Weights of a small transformer language model: 5 heads of 64, attention and MLP in parallel.
MLP neurons of a small language model. Each row is named by its layer, matrix (down: output weights) and neuron, and shows model dimensions 48-143. Each number is 128 + 24 x the weight over its row's rms, rounded and kept within 0 to 255. Numbers have three digits each.
A block is one neuron, or neurons of one layer that tend to fire together. After each block is what it responds to, as a language model described it from the Wikipedia text at the highest values.

L3.down135:132127121109154112165147121124117137118149137143133099145128159162143135104151128167137148119126100144122156149108139137136127165127144147173091108102147162140160152130143124137203119099149119148152125133116164120131116178135120145122121110156112132111130160112114159135102135118130156125
Responds to: Unit boundary tokens. Fires on tokens that close a unit of text: line breaks ending wiki table rows after a final pipe, sentence-final periods with their space, paragraph breaks before a new paragraph or heading.

L6.down141:153141146102113127120152114137081127167143141130144132148106111138142132141130163114110109157132092123107112128139148135122122086113130161109113127114166088147104093138124107143151078133112118116154087119147146114155103125143114119123166157087134149102121129114148142152115110119123141169
L6.down276:121114135143133139166135130112148124126113130115130094150129141139137163134130113165150145121121139107121163143141154121121140131125130124123092119105127125130151134134121118127150125130128109151120101148100139114115142138129143137124140140152095154115160158137125128112093138139140145131
L6.down333:136085171104164158162139125145173130102138105096125133133108140135140159134131124164144153159127119139137154152140160127179144134123106128102094112083110162134151125157166133114157123135135150119144088129118133131135137128165135111105174128143098145119137160106101142122109143130121118146
L6.down752:127119107136185170170126117115132141103131196141146105130131160162147153114131116161136147116106108113141144179132157118119139138115112094124126099094121143131147124149145103134169110146158120138136097152130159110094152145141143128124125140188093159124111160121114132110094131156141181134
Responds to: Sentence and row boundaries. Token right after a completed sentence, line, or table cell: the period-space ". ", newlines after a full stop or table row, and number-space in table cells.

L11.down9:123140064122115133153100099107093146121114145146123127118158157127131123095156128101089130111107145108121130095117128126118105166121158104154132144119163131097123119150054135094128097164100162111137105153144146107126123162132137125127107097110120119122124129116148120112132115149162122118
L11.down100:119124113124135145127117152134133140133143094149124138109112110128140100133099175121135120090139141148164147066115131113121152111117093142125096135127122181140110092117100126122147155122141078176118138123092149149170106118107165139102146147115140138172125103094136116129080153160136087168
L11.down157:140128117113103115107123089082115120142110109111165125167091177111115124119100146117118130096119116117092113126117166126096075150138160098087092114147119151124105104127160124127148095147108128141155094118126120119123115133098156137117153122086152147112119161183154136079149067127122109119
L11.down272:116109112103081168115122128095145090158116114087112118163142106131186106168128158136153147120139131101102104103164156105141142137134107086099106101121138096121152095134094177149127117158101115172147124126100139130109146082153123155094118112126155202134138092110146123156127165129075120131
L11.down334:115123124123158153126150171131136117110165111155123143145134088167127096159156179142123107077133147047113104119149164102168175096164076150180142130094163133140111121137147156141086137087115121147138128122101137129122162119130142151117138101157166117111131154108160107087089147094131141175
L11.down398:105084116124161120138143078149139159121106099095114144170150203112123128110144165124135153128104127142134112147125154128173146096093146128131126142122096158105155152148145196105119176160141106164130127136143142144155101118086141137063131156109161090116157095091187127138132130080136148134
L11.down418:151113147096164152139166174118136144163152142170094141115112133117104133141101121092115143169108063129133109154089152129119108137183123114163154132124138104147170108137122130137118109144117126170158105133153098149099146129095139122112171124106096114155122137160128112120148148121115129146
L11.down429:105090131143159147161131138135111090143125129130141120151129103109099086148143160117165140089138156073117068121139156132140176127103133122129141102092097081114144124120113144151151145154105124150125133145107121137105109112179169115110110128146113143138159108115131105089118151139123116132
L11.down733:118080151106136122109168109145098115159111119159104135138148159167154102081103107113112121125110154099139155126148108111142142148138099112145113108148130166126156172102108099109133150142092125140183121136150150133126136137109095098105151136110135100148084091138143151121108091121112121140
L11.down757:132118097109168151038087119103182127116134138138179111160152142127178177141184139092146143124127127123143173108095126109143133117067141135158137115116146148090156113160160114122142145091152157130124129116170144113161156186166122131124159132117151153132138123110134160137118116131096104167
L11.down777:180129166144102124065128130164107127128096118159150115127157150160168071201086151139102087153118126111127097112112109095153112146097147125134074116128148153141171098104153155134147134120151127113128120132105096124126108099135145130103091106129138146152120121124119132095080136088139163150
L11.down802:082065117145134133136129135132172162101123170143175142149145134127108099120146147141203125118148138154104124095168109163165142159144128123128125126112145129153140100096089149151131140124144159115119121115119149096132106123160137132123127191172136157105153093153107148094116138132107173123
L11.down895:136099098157076122131139178179126111150139078121157112148128140088159118106099123131114140151118120130102161142149176124091127145093112129139125111096121107144168137102073125159095150133138117168089094110152138111125097121141118154154130148116139119127157059104175100120104135117131144119
L11.down1068:098129116106128112109096164156137124170142079141127146098127100122114097120132137124124133083139140104118112124093123146120173113121134100143121134131138150103140161166062156141137151125105164172151109132105119151091149111127164151151103114131165155130105162143159116149116116084156175157
L11.down1170:129160136171099162134105117127151116093088119111099104139114114101134129139129158122107156114086087120118163152138164105150129118152159107146124126098145126163155126129105104133119098103123136113083115130093108106148129093147158138076100141103102124142123130142138135158097129136114135115
L11.down1267:149122159129122127121174133142121145160139160154104114118098121132112138116099148137117128125122077138143097155151169127105131118097120125122116124116126123118145102095135088151123120130175097157144124072140077130097108096148168102145148144110076116067129176156200112183128141144138102109
Responds to: Noun-modifier word endings. The last piece of a word or name that modifies a following head noun in a compound, often for businesses or occupations, e.g. hip-hop (musical group), fashion (models), furniture (designer).

L11.down54:140116113118164115120117137129114157137108159133126129145092120128145136102125115135100134097128141105127122074113127126119107135128129114116121103123129090095091110106106099142133098136124114091111109088109093167134092141141134115142175101145144129128124123170195127082160157136138140156
L11.down268:136129120145150123143132111135119169096123123167162125138141135165135123105097131079173147111122101043122142133144148129087136111070072137117127156107132170112118114129125141163106143146156120069113127153128119121135118112134131147125152125126097155112118149115125097151101152116142105123
L11.down333:135145117100141117126143142148127161143126085089093085103141104098144146113175141152141133134120126144135139142116113159094139146123121157127123161094075129133074123178130076145150110121138127152144124110164163137180133117140145130152137117113131107104106139141108133101105127111129138117
L11.down403:102131081153148154153132123120117123106114094150173122128152108113152144133168099139138126108113118113105138148088113173152083126140124134137154116132090130120131153149107124106096148139080133094129125093146183132154111136120151142148116137152126149174127129159175084100135115138122091111
L11.down465:140110091120201098087097136114117072159108139136081104157152127095125158135136142106131159117130165145133139143146103143122150112133098111117153100095106139142191106106127115142172136123118100108136111125141145113146152138171110113179130130125098141096127144109130114132161134140131141150
L11.down506:147094126129118120106128121096120142112102104083130131103129104143122148139131109108088124145155137167177132147162148085093120091178125117126100109115140106119134081107098094134062173152131100181124093187098151136149121107139131107160089112145111115123164132107114145130159130160174141106
L11.down510:178113169136128120134131135107135109141140137129134121069117114141101111127166168160147110154116098093141080154134152152094069104154091123139135088096110057128136134140118120148160147135089134129135093133113145146096131087111107093090152114123113166136153107114149111116149180149139107182
L11.down644:112080105116192125105156115145148075139159128139112149132157108106168136096127107050071115126126125167148124172114115121128081134147106122077132172148149124144110115139153119106087149115119103110143128101125138120147122132123093132156156102106150121128147115128163157123110138138147126162
L11.down789:145166119120124117118122128121145118152104113143064103148127141159157138142180146152088141149125079151178120166111156154148145087157139154174127126145146157120155137096148067084137142141082099132124151164120131082143130095122128134154107136156122099118147167139119186122131128112104082153
L11.down852:111132105100099074118097125116141128115098117106134132096115087139147124108098170089131161102154118118152133126151142135131128147138152167130116126130124148103149091166115082167094105132133131108150097104113099123147123102137113121113113081133133150108145110140142142113179166121151133144
L11.down949:134118148064133148134126134113118117140147109146144142102149163182094127146155108121134113132144120119155135076150148061153141167140109146122132110146161115153150114150141125155110121162088125121141142109165136147171182121121153084162155097149143124098120111176085115107114120145090127143
L11.down1122:109136176119123130145130135139135122105165107152151133150155144099163145141115154162149114105114134118156120104119044169151079115122121146147118120147122068173146104126128104081107120125108143093112131142117125082153104118149171101089135119096108145117135102119126126161149157108151113148
L11.down1131:086118103092135168070113132159129130125115131109128153113131140163103105083155093088108158122107131124119116140131117127095134096125093176128102137091159112109117182132107166139094130150143142136165103128151156156099148122128084141145119157140085116139141138131134135126140094128134118090
L11.down1265:136112150116119147129128101158118133095062113150150138133133132136128141098148152148124119128132118141163130173130149117121111116139127133141123128136063144103086132128149086179080154137110089110138105129153161127125130127102143104159133098139156076154101137125114165120138129131155112107
L11.down1273:084115125143118129134128086123121137114139116111162105157103105130179153136123185141110134171121144087128114133146139127105097133104130135140113111096136127105113111114134122114125140101149080145141099116144132153154117160126138109152121127191068120127130120094151134094138152142120137102
L11.down1279:136148146113151158099113100143144107124147122112109117138168127117128074131118160103108143114108111085152108151112130145132129146155121119132127131124118172137148161115119166162109116128132126128179146112100133127165152133100149085105120147175154129119118112141110164135099129128120125103
Responds to: Table row-closing pipe. The final | that closes a markdown table row, mostly header rows like "Date | Opponent | Result |" or "No. | Title | Length |", just before the line break.

L3.down837:084149084124175148121139136112131131122167120105150103118102098162159115129123128099117118098137104139088155125106108127137150089149131126130102146107093127141135148140116159128124125151102124147106122136153117155139141125111104123097150138149118157145142109095110110104121118155153110112
Responds to: Organization name endings. Final word or word piece that closes a multi-word organization or institution name, such as Service, Association, League, Records, Conference.

L3.down538:109136171152106149153129115097126108111079180159182191152118115163098078137108102094143118115107103123128137129130137117114109141144115131105140116159143141156103129161125110152124105125151143108119112135126147136119136130123112094131108149160131130141093122117107128130126152113153134119
Responds to: Line-ending punctuation. Final punctuation that closes a line or paragraph, usually a period before a line break, also closing quotes, parentheses, colons, semicolons and table bars.

L3.down887:120104100128115133129145118131139144130124112079086133120139102109133123124092063105119155134129094136140123169134130100184109155095135074120111127120108104163147099147132112093107104159115150115136158147127159124151147179108147091106117113120117112146112104096121125154122143129124163123
Responds to: Table cell digits. Mainly single-digit numbers in pipe-delimited sports and statistics table cells, such as 2 in win/loss and goal columns, and sometimes word-piece endings nearby (Kilmarnock, Partick).

L11.down15:100157137110084136164141191159125146155125140199170127108101131152146128146133141101144117134142132098171111097135161154165122134136116110125134147118135109111133138128123129122141109170116132148146123116084139114104122162087114140135142123097158173168123122121106145154168142122142140151
L11.down123:133101142141082088162119147127184165082102113102147116124133123121111133147096096085142111123082096139158162139128090110167132126129120117034160170087117129163154160144123128165138153148143152106133111099121137079174135131137110116117170106158117138156107111104108120142136119118148146153
L11.down173:136147127122146165158111123122183135101115134126123165130136110152130168094194091121154126121109119095139090103145153123105116087112094141120130135143139161104147103102085123119129131111117109169132125143119107094149096120138128115063149126099135152112158120134158128099167139103171127126
L11.down271:138098134131081154157134141121130135158131173134150123123095102162126152154152150117103167118126119158131128153143109145133081125118087127102152146107123177149179060091131137157134102134141128099148118092105101147139126134177131118111103126151129134137100069133106112153112162144094126112
L11.down292:147130163154124169125082074134154150106118135118139094159107160167152168149085130150129091140122137072163171142111126135082111100126117144153143101148111107111092132127114154131123134171162104137106136130134110154151132135143100148183155126171134102084143116109143141113126098130120133136
L11.down401:187127112165104162114138155136131152130122133118133141111122113116113144097125113069107093141119145148148092185122139126114116126114156053124121104141131081124136116100111098142106111103161145146185131131158126113126113086146137103103105131129150128095133127157119114088155122148127136136
L11.down439:153143122136142079129101133131130140138095096101093168114165117159124137112086115141171121068119182068077116113147113088116095153175148142131162119115078078158126130134139128100110085110133112123144100158108193136083133119124110110120099131127114132135094162135160123169138156110159116061
L11.down462:150130109112089117114100126090152114134128125097112121141118148113121112146083069155163147108096167122136108096099103127107156124119164139114090171157121112120152096120119102123150132135096083108124199122154151127176123082117082101141146123157126166152185162151113101107170145141134098097
L11.down486:121125116140154145158137105120109112131136119123080106168079142176204115120124167112121134109120132154122153102166111108119114096170089117067136140167084126133129108125133170127125116110116105123086154182173107140135151107099115146142135098106109100094125110132129109126167157114148102113
L11.down511:119146130169124116052140102099134131112112096143133096103119153102160132120108134146178139121154083142121125103129122146120138124149111107155116091094144168112099128152101109137141132145148119096152141164138120124189137141126127203165116112142107080124152168100117115115145185158106133118
L11.down515:127097119125116156130146086131133125133129118154113101159115089150124157103152160120127168169125084172139076126082130123080143107129147114115121138129138086176130118122133082142101120119160117129108151126099116111107119076175146131130087108105111154148152151172134111121153105133115111122
L11.down553:150167094131149117139124142171133139119169153106116164122102149153143173158146171126132111157115098179130057133141107112112106165148083095118123144130102129118126141096111101127105180132118076144133079174163117141093152099174102133094160122131111157147109112106115137111151102135126137089
L11.down924:169146117093128145111143121151149137147110097130085109156129113136128120130123134154120165126129115147135133155106122112139105133161115123105090146105161120167127135116141168168173151142141117141132145156123188118128116115146120125142141118140123109141140150117129136104144147131095123128
L11.down1045:124134117122104173156145126133125168110093115154193149096105130116078121100136094127157150124151134139096101165130124103158182096087121120108145123111163140056147134113136106134149187119129103125120141138114155109122099081129128133079124106110112117147162136118129170113139186126136080164
L11.down1109:153116152132128126115106127113111106129075116114150121146111148105153147103148106130132114146137116127149125109101142080159124144152118090154124071135075146138169145110165156103102161125120058133095094143141098114105148139131110102127165174127131084092140138147124139100123104123173097112
L11.down1112:095145167129153146143075147122109115129138117127159123116099129109169134148122138115154112126140088143147129154078152122074114134113124119110084098121148126132108127101160124074143132153164089156123119154105142127121150128128131107121161128090145146110167133171146142144138120121131151086
Responds to: Transitive verb before object. Final piece of a transitive verb or preposition just before its object noun phrase, e.g. raised the, secured 1 million, giving them, and song titles like Make Mine, Teach Me.

L11.down29:123110101116141133134120152117146126137145147098125135086089116133147132147120106115108119135122116112131139130116110130109113128166133151079135099136135157141124127157132100107138137128158097131149074119169139137086118137122142100110131145114127152102106112111092114128152095146117150139
L11.down81:166079105134124132157118142118122153139150195105150125145163117096143125142111107096102161088151178113119111099120104130108119118162148126096155157117107132125124124174104070107146137125145103117120154143146173133142097136143168124080161120170145136128130135130150140085065097124151115099
L11.down275:152132122158090100134126138147112108115132114090135151176128124099156098133109094108104172112127148123098125080148096085112107161128170165126131101095158116149136160130148145146150153112149122170146098131123124139124118114116106188099153103098144129161167145076105126123141131174134195142
L11.down305:176113119144094129093182131148108129143107127114150151133125141106147159096124104116116140115144148139101113071127129139069087109089108163117136129092125085129160124133106108112124121112173135116144141130136123088111104114208112149101125137123171123174120106163112088131114128166156114106
L11.down654:198095120163112136116156103109168133124105078096134088116126109123147151145150152134120093133102145108127108103099073137150109151123113140112091088115152108106140106101121134137096120169102111168115034145164155159099109105135147116094101103149106083147157116117127160130123110134124083133
L11.down668:094141104143127150162159108137127128126107114178151116120136114139099139153106101126109128110127097105116133128113104150126127135103127147144147128122189105097146137111116128089122139097087135146070122159194164112148127176148162125129143113087169149133146072139115134164123107081133111125
L11.down683:107092126076177132127138068135122128162092125148158144140115128125100109140096099089124129107131132131107120102088107132108126108127076143141115171119126097131136144102099100134108144127115145156067105120150147153132115108136161151084163137116114154135129169128119108160139125104122144139
L11.down692:127139163123049167108136143090144118128112138104155113113096161112118109154138108158165137161132128119118145132140137115133139158098121090185125155115187109147129096096144143122159130160118170136113136109117116113169117150107181119092166103140141142159150108155152124146141138061137124128
L11.down760:159125118156163161163117155151119146141132086154127121100131154149170111191078128135105111106105142106135122131125094128089131101118084101114177156124133114089120131163138106118138112139121144147098093106127155128115139144068121140173113123130165123135168108163138164130139133092089109166
L11.down807:116147121149158134135129132150154119101152141149156128106123157157104154106130105178128129123125083153119148128125161208162123105089101146104094104092126155124121125070111130085134089127106107124139119137130144085133141120142092117139168119163129160096131131121140109129106133071110086165
L11.down857:111117119148093109116050146129141136115128190116095087128142108136129095112154160129141144122168156138127069088161135134098140136101163110101111140074144123121143119111160172127135133154138128082128095168126136118145134185142137119132158115170153131166158142168132112163128122130138136108
L11.down864:120109129143088143137132122134198145132086129129128121166137100118139159133151117122131127085156154127121107142129107115091123200109156138092105095130111134115122132153142090102098111144131149136101140118137149130124117114137161163083098116097169125085102111128139122104148155117119145119
L11.down873:156129097151135138148124152128143136106175121135114136129112134151164097126086119093159135152117148153160137122077147119168146110144111121098125155110169145092122129132112164120124163115096162114162156080184073161130119103160130143069153136130109114136134125149102126118126130147098131086
L11.down981:113098117111154141129164112116130111115116161157161102131140135135128105114114128086126119150182139138106123097156137124119135104136080073107118116104170125109126125126133113138147120131095135128150130142140133114126105093160139113115144101117115145133131172113089105094104156137141126105
L11.down989:141102127100117157115109156145101102169151145158140097173093127146124116131138122162125131112145128133116125129146086117100136138159144110155128100107159116152121106135112121137128146167122146134113119130129113124154118134118180124118169109112128114111127101149135124167113137142130121148
L11.down1156:140068159131159139129098087142167126130169172114143127124171130118137165094135138169122096121136156104107086144115107177119156133119123129099100114130099127128111117181132100113125119139079095128117136140114128181110091127131150123049169115168125150113143139133148138116081090138183121136
Responds to: Before a person's name. Separators, prepositions and title words directly before a person's name, such as table pipes, "by", "with", colons, "coach", "General".

L6.down697:153153103129115088183118111119154123104127144150159134147146161176126108082105142099138138126131163118111091123137128120097154143106109122125066104118114160116136150112136131107143129100102088103161097123129107161128164125108104134154148133069149168120175077121135109131179093165155126148
L6.down907:110086130099131124149149131137103154104166120152120101145115133107097156142126151131127142162137126121130117121133170085075113153121099106159107151128115110162132112139173147173059154134126128089123128095092117168128139144164159152152166136084107089149144112126132145113144112129118127115
L6.down1029:132134127116125139121120114146100091078146146138095121111150162163152160104101174124112124114081103135134154110142135119111117151112104107128164162129116100135154146155140136167116138091088123134161166101131129095103089140123130099163129117059129134115134117159139143108149128122143113128
L6.down1261:152067155071110131111144171162136145105103124124145119116097091128134121126118142131131136111144108163107138097124142100139119119143073128125089082111131107163112127107160144141111149161151101096121151096115127115164146119143166122116122154120095126141128125117158120160134108134131127162
Responds to: Main verb after subject. Final piece of a present-tense main verb right after its subject, often -s endings, as in locks, forms, kidnaps, surrounds.

L11.down79:147119142135121148105149156104138112121143097165124149150126134119128147129119095171130112166091145134112146125124124143103107134109117116136136169081136152185141097153084128102144109142103142110134148083159147138145133140126092102115146142132105119173167106126123112130133144177115116115
L11.down94:149119121123122118152128142133162101109144145159119136143145113105152118122150151158138116112093140128179129162118147158096122141145098148129101148161130124173126125105103119094121103086143100108094156119126134149120097098169123114124160131124110134119077133168169096128100170113141118141
L11.down141:087122164124114144148100105130133121136152134090144157117154136147157131140079118127091157105138125122131172111147129173107071111115164172123157123084113107092143135113143144147102145118117134148175124094127138137108139124191168153144133104117082118121128129116109113075128089136083150163
L11.down163:131194114116147088116102139136124137208145104090179119130167113101139162143124113169097119118095165135139104117147135078125136130098160100096155212129147088112120125127091145116125110111115116162130138123100116130108092161128111107146166063104110131111095157109133111118118098132135128139
L11.down222:113092107138133104129118127144122127129135132132128132071150111159159167078146144133083133159112138127109187136090114132104163137139109132151139147103137178154125109138085149144093130158127148124184153139100145094118120145111091158150072115163121145105112103115104124084159153141097136141
L11.down304:142106090111137123114137167161139135129118139111091166137141098140141117130125152122164146141114152119081134138125127137144150133131165114107161082156131131122140098131156120164090115114165103156119154169109121108115166166117122163145147100178101102100121094153109110133156187147159147152
L11.down372:185126156144145135102144139134147110124104088105157122132127106151088147112113146140097136126145108130126106129128100113124148105083148161143118110108131100173145130127174111128121111086130121156124150148112145148079123120095131147129071139162132083122119130160179096147139125160107129138
L11.down447:142130083095123120146145146123136151115146189139124095106114121157174134118171163128108117173136078100108144134125133165094119119137094132092092155133149124102106072128183127162135153104136121129134089137128178140150102135157124144103147107130110080123123147160188150138161156146151137081
L11.down467:117124125110172118155156136116175128141124170156083119147153124109178109106112134128096099107151166123132107135126108169126112129134104085145161173121160120142152124109113165122141117099134130154079142090108097147135098121156174144151135134128121100127143145110127103093134126122084125141
L11.down558:093092108148101105123137127138126096125187190156147129165155083152128106172094139132109154104109165153144091119114144136114153137107090154127147131116068129113139119105105147131117120065078169083121117120126130151140120132104124139118147133150108135115122129150089090141140138132135100154
L11.down578:149089158121105145108100109129152105101136114129126135109114108139113144093158180130144110120135128118128102091135039127128093119133099120116109109100107167098112121103117137141125129165138095136140131156093133157113165190145152119131117086144135122143100151120128149140140156120143108137
L11.down859:091104084133139163105097132117156169156103133133132082161128145144103106140134115164121152108121146113139131095128112119126130143116119140153154135122201139089136136123102137141119124127102115108103139139118111113136128168143158108141076154163117144161129108122107152123127124181128099112
L11.down962:105091094150104134162119099127144153119112132161118154128106130102154134107155163135132103128138121121128149098118144162135120104122106136122093181133154151153110124195109131187142099115133140093132082119122127133123158182206137132132137114141102152136169105144078118118069124152130163152
L11.down1230:157122161113177161132209144145098181138154100130123139121140141133088114151102155126107121089110127149117116153110148141102098169081089117122147137152144149130080133130111116135133107166144110122127093144148168097168119147102104122096107143165145123129110147132125139138138123135182098147
L11.down1256:125115119162119121158086133126131126150111099122122089106210103131140137110154104113127138104094139119135106123126158167137122137130106143113163154149118133121140134154119074121151087146139134152208164141156119138136124104132166113150148140129112169124121124168143120161143128133089124106
L11.down1261:099100119132100160179141058124139127166134091162111150145142159111130147126147134168116148114135155097098117152130147099161129131121128133149122140127116142169194097115114134190094115119154144117115163165129134178123111107171150114129149125125129115159123137082134110076133115135155108132
Responds to: Separator before a number. Delimiters and words right before a number: table cell pipes in stat or climate tables, list colons (Losses: 3), month names before days (May 1).

L3.down1194:124083115104076146153138114115122134136145121115140146133139115132158105136135138119110161116128121148131165071125137117109137108135159109114136131112128104103088142135134179108139101153112119132079112158115150145111147167112094141109139144109123149133115153145125113138117096124168108151
Responds to: Table cell abbreviations. Short capitalized codes in wiki table cells, mostly right after a pipe, such as country codes (ENG, ARG), positions (DF), and column headers (L, GF, R); it fires weakly on scattered prose words.

L6.down166:132105110173165114136125133138133116136136134105143131120125112147134120108085095131157102118144105126092142134157075108120149180115086132140099146117120102123102088137125157114148122113111045122130090094143159148164105133131157127114143171140102128156140141100139137138129135138124145126
L6.down197:157113135116129094141086101076099146168150118128104160123137090094141125109094094119159120065116157095110143091117145075087149134156139134097145149125103128116133100129127100148121102158144150136097164102141139112137188164143133128070152127128101115113165128129112143097138102158133123095
L6.down482:138127104137113132143118161115126096122183141127129179131162111143161133103112148111162141114155178134100102125148170077093105132141152134100090143126131110109083097139122118090124086138122137104122138102134162146133123142198155125110140147130138120131127120117153150102104099173126111089
L6.down497:153134105113139159165079114147083146103114133137147129166157092119098095152129152129167124136157115129148136135114166165102092105143173097126133110157093106116114108144156139135112153136116113163122141088098162149142128146113146134172116149145090124086130097140127174133074148177119101145
Responds to: Name-expected position. Fires on the word just before a person's name is expected, such as his son, child of, musician, artist, according to, or captain was.

L6.down62:121167149144094139127161136142140080116081111109106109173148087125142131163160161134124130131126093115110133102155127143145128120109123130132086066083097124129108103113086121154153155106104101130150119107146146146112149105108143177099111118115109154114161097145102122139141106119142198122
L6.down698:133138146143098141146143152155143145092094131137124130117141114139094170176139120150133147143137123134121166126167152155163086167123135154103134137127129160147102132113143123126179122125091133101116141104121138144103170115122146090153122124133131082091186144107128143066103176090125147112
L6.down829:089113157138109165072098108158137116114172110126117129117142120119142151114114077128120117163124163146136103131144107098122127123158120101134135124129133097142114108126131111089181100167136144150163152148164127130142108131134123106105154121122104133135144127156106076112122109110123139149
L6.down1251:145115147170124147117164101140101082092149125112151178110153092132133119171162148089122124119147138118117117152096122133118174129150156122114116119092093134184107112109076115129165128102181087100152152097153118149086138097154107091150173126127162199113149127127114129109127127131155133099
Responds to: Label and header ends. Final token of an infobox field label before its colon (Music by, Area code, Language) or the closing pipe of a table header row.

L3.down586:131153104162087108143154154156115098139072149098159129100114139141139116112115084140143114123143130137099100117131112090084129108110128130120129113119131122107110141083153120098101156091130069128128157132119133127120145133106143126132131089061096127109149076099137140116150140128164138093
Responds to: Main verb endings. Final pieces of a sentence's main verb, usually an inflectional ending (-ed, -es, -ate), just before its object or complement, as in comprised, contained, divides.

L6.down94:094129150076142118138084110124123105115132132128168090122142128085095129150144122135149152131116118113155167123148141123127089088147113083136126134155135113136118097129122135099145170113173122142126172127112095093152152176124101111126109123130096129107165098137116123108118151072140101165
L6.down554:104068132126115120122121116118101132146132106097070117138137124080096103128164154115136121096098132132195132146109127135107144141166092153148168113125164110170157084105112155133167155112155131107143142147148152132158103108127119148139153110177144093139120110169079103130105135101084153143
L6.down781:120157077137101142144113112161095138121164127152187131115129150148193124139129108116140101141116122101136167143169148146121102119137123080140134159106136124155135132142134167114142159139121131111106117116118128140169078149133134147144116149110116127134095136135119093215153123117125131119
L6.down1113:117123129136103118170136133141151117132105130133119103122105098116176106126158110187167121119079106136155134092152158167120078104165106151150139080157158126118125128116109107131133129120129142147110163125117068117124146149149134118129115116140118153162118123184146105109131117114181137162
Responds to: Table and infobox delimiters. Pipe cells and separators that open rows in Wikipedia tables and infoboxes, like climate-data or stats rows, plus mid-word pieces in technical words (mac-ro-phages).

L11.down48:193105113163169098128121106154155129107086144155092155125143144095115119169108108104085136165107132136136154145124143120129148137123130115154133146159137147116118126126120161166095084138142103146129147122108141140142103127116120164114077137113075109110110165133112141138148149122072091132
L11.down57:150136092119100143087139136159124109143130096129097140111115097110116121134121112156123118134110120132121136115119151128144113136104125137117106123186141179123098118109122170124136134132129102140141120097114138162119121126115150114168152137150147157139106111134136119134117082127141104108
L11.down114:150121154096139089118133145138115128122163121116116141147156101152153138110163153118138156146146109116118125147113131151083109107104123151061161119106160148156117144101096120097127149147138170102180185095101141097075156132103140093158129168153157119152148126120111117130121094148041140091
L11.down488:108134121128113113132128115111093133146089085141142118139148118126119101135151138101093101110125116153116125124140125115132108112125142134146150177135140116119108146105156128114128114131109160127154142150142130129149120160107095109175124163121204117125107115125160118165103104093091173107
L11.down491:134164103168094138123166125145145124145094133131164151103130128111103097115106063130111093133092117135152128120068105130174146140104157160117140153123145103091093144123095168190136187126130158087145180131180127117111122094104131132110144172105180061114094151143097121103116140110110167156
L11.down572:123113164094146146117099145095100133164113142147154110145118144131078127137165121095102118121085133125128122097165139142089137126113151099149146145179133120115150139128095143144082129123153149167128157179159137097118144126083077110133118136149135105121121096106160134137136148123138081157
L11.down625:148141150170147059152122102134094142142180107133107118136110098117130099101149150126081152117102181106127097134171114147117107124102138161151150198120178111109117136118141122086124102134120140109092138097170136138107129131089118161127125097120128087152099126123148131136090123111137078132
L11.down632:168144142134119100104153138160132112138107105125125155129170122119088121130109122160128107114125106142160138085115164134132108138139114099085106122139160122154121150136120147125104152128121112129107177132158122134094146139081123081176113141122129120124100101065101075134148119123094099143
L11.down634:103116124133132094152127145140107138166138173162165133171178122125146131163157117093119124138151086115113115121136103115161115142103166164125085139100074109153128116140113089129082160129127135122129150117104152142120145119179105144136159140087116177169137146112109117138143148134129132154
L11.down664:142092120146110081106119146129119169115157102117086113135113129144135126150137143109076121161166129094095115116138076153125126117137154133114162154157116107125135165108150114131118150170125142120088161125164137140144160154111106093145144134080147138139113145175107127130146118136128119089
L11.down773:120138124085094167098122125125112114113112096135100155111143098113125122155143108113150122144129142129148084127125137179156117138129169141105125119122120127107138162100147116136116143123109154137120151116103149113140100157169095151171105189128114145121140116135135129127116116146126107154
L11.down917:157150127106149145142115117124131100121131119136142106108150136116151090104130116144094099106118129135101103119132114153149131125108159139120130161154139118131127145121129132114114124125113093072141176121153118106123130151072127103102122142127109104138135110144121144147127142106155093127
L11.down1020:177141130136152096096130160152129162130156141125148106142140124141160095132126139166112113118118077122131127123110133116131116139145092119120092156101109157147127086137134149130150107110151155102107122106137103142122108084101129119166106115148158088076132129107117119137122132161127132136
L11.down1071:146105116121078086080163144155142125149090085148123144102173141085128126132117154136129126089165101165128142153121101099090145146148149176097094183154155129136124128130113133124089140127093089123115140165117095158108107123140120125117158156143171122110129104115130135122104156116120160128
L11.down1202:108095093109146119100142127146118132134149068147127144134161101125153124149156118144108138109127136110140113141111094113133126148130157140108148177104128164118134174145110117140097177119162138114123164089146101137124122114120125120090127137123157106159113143101157110140137156160099075104
L11.down1213:100118090109125155118168109133113124145069138116147150163116132126160108118149105117112128181126138119094157112171131143141109141145157133138133158169099129154108091106125145141115158136137112114105115106122158109104152162139133118114112117098113104126135133118140174149123126113129107140
Responds to: Row and sentence boundaries. Line breaks that end table rows after a closing pipe, plus sentence-final periods and paragraph breaks before a new sentence (The, In, She).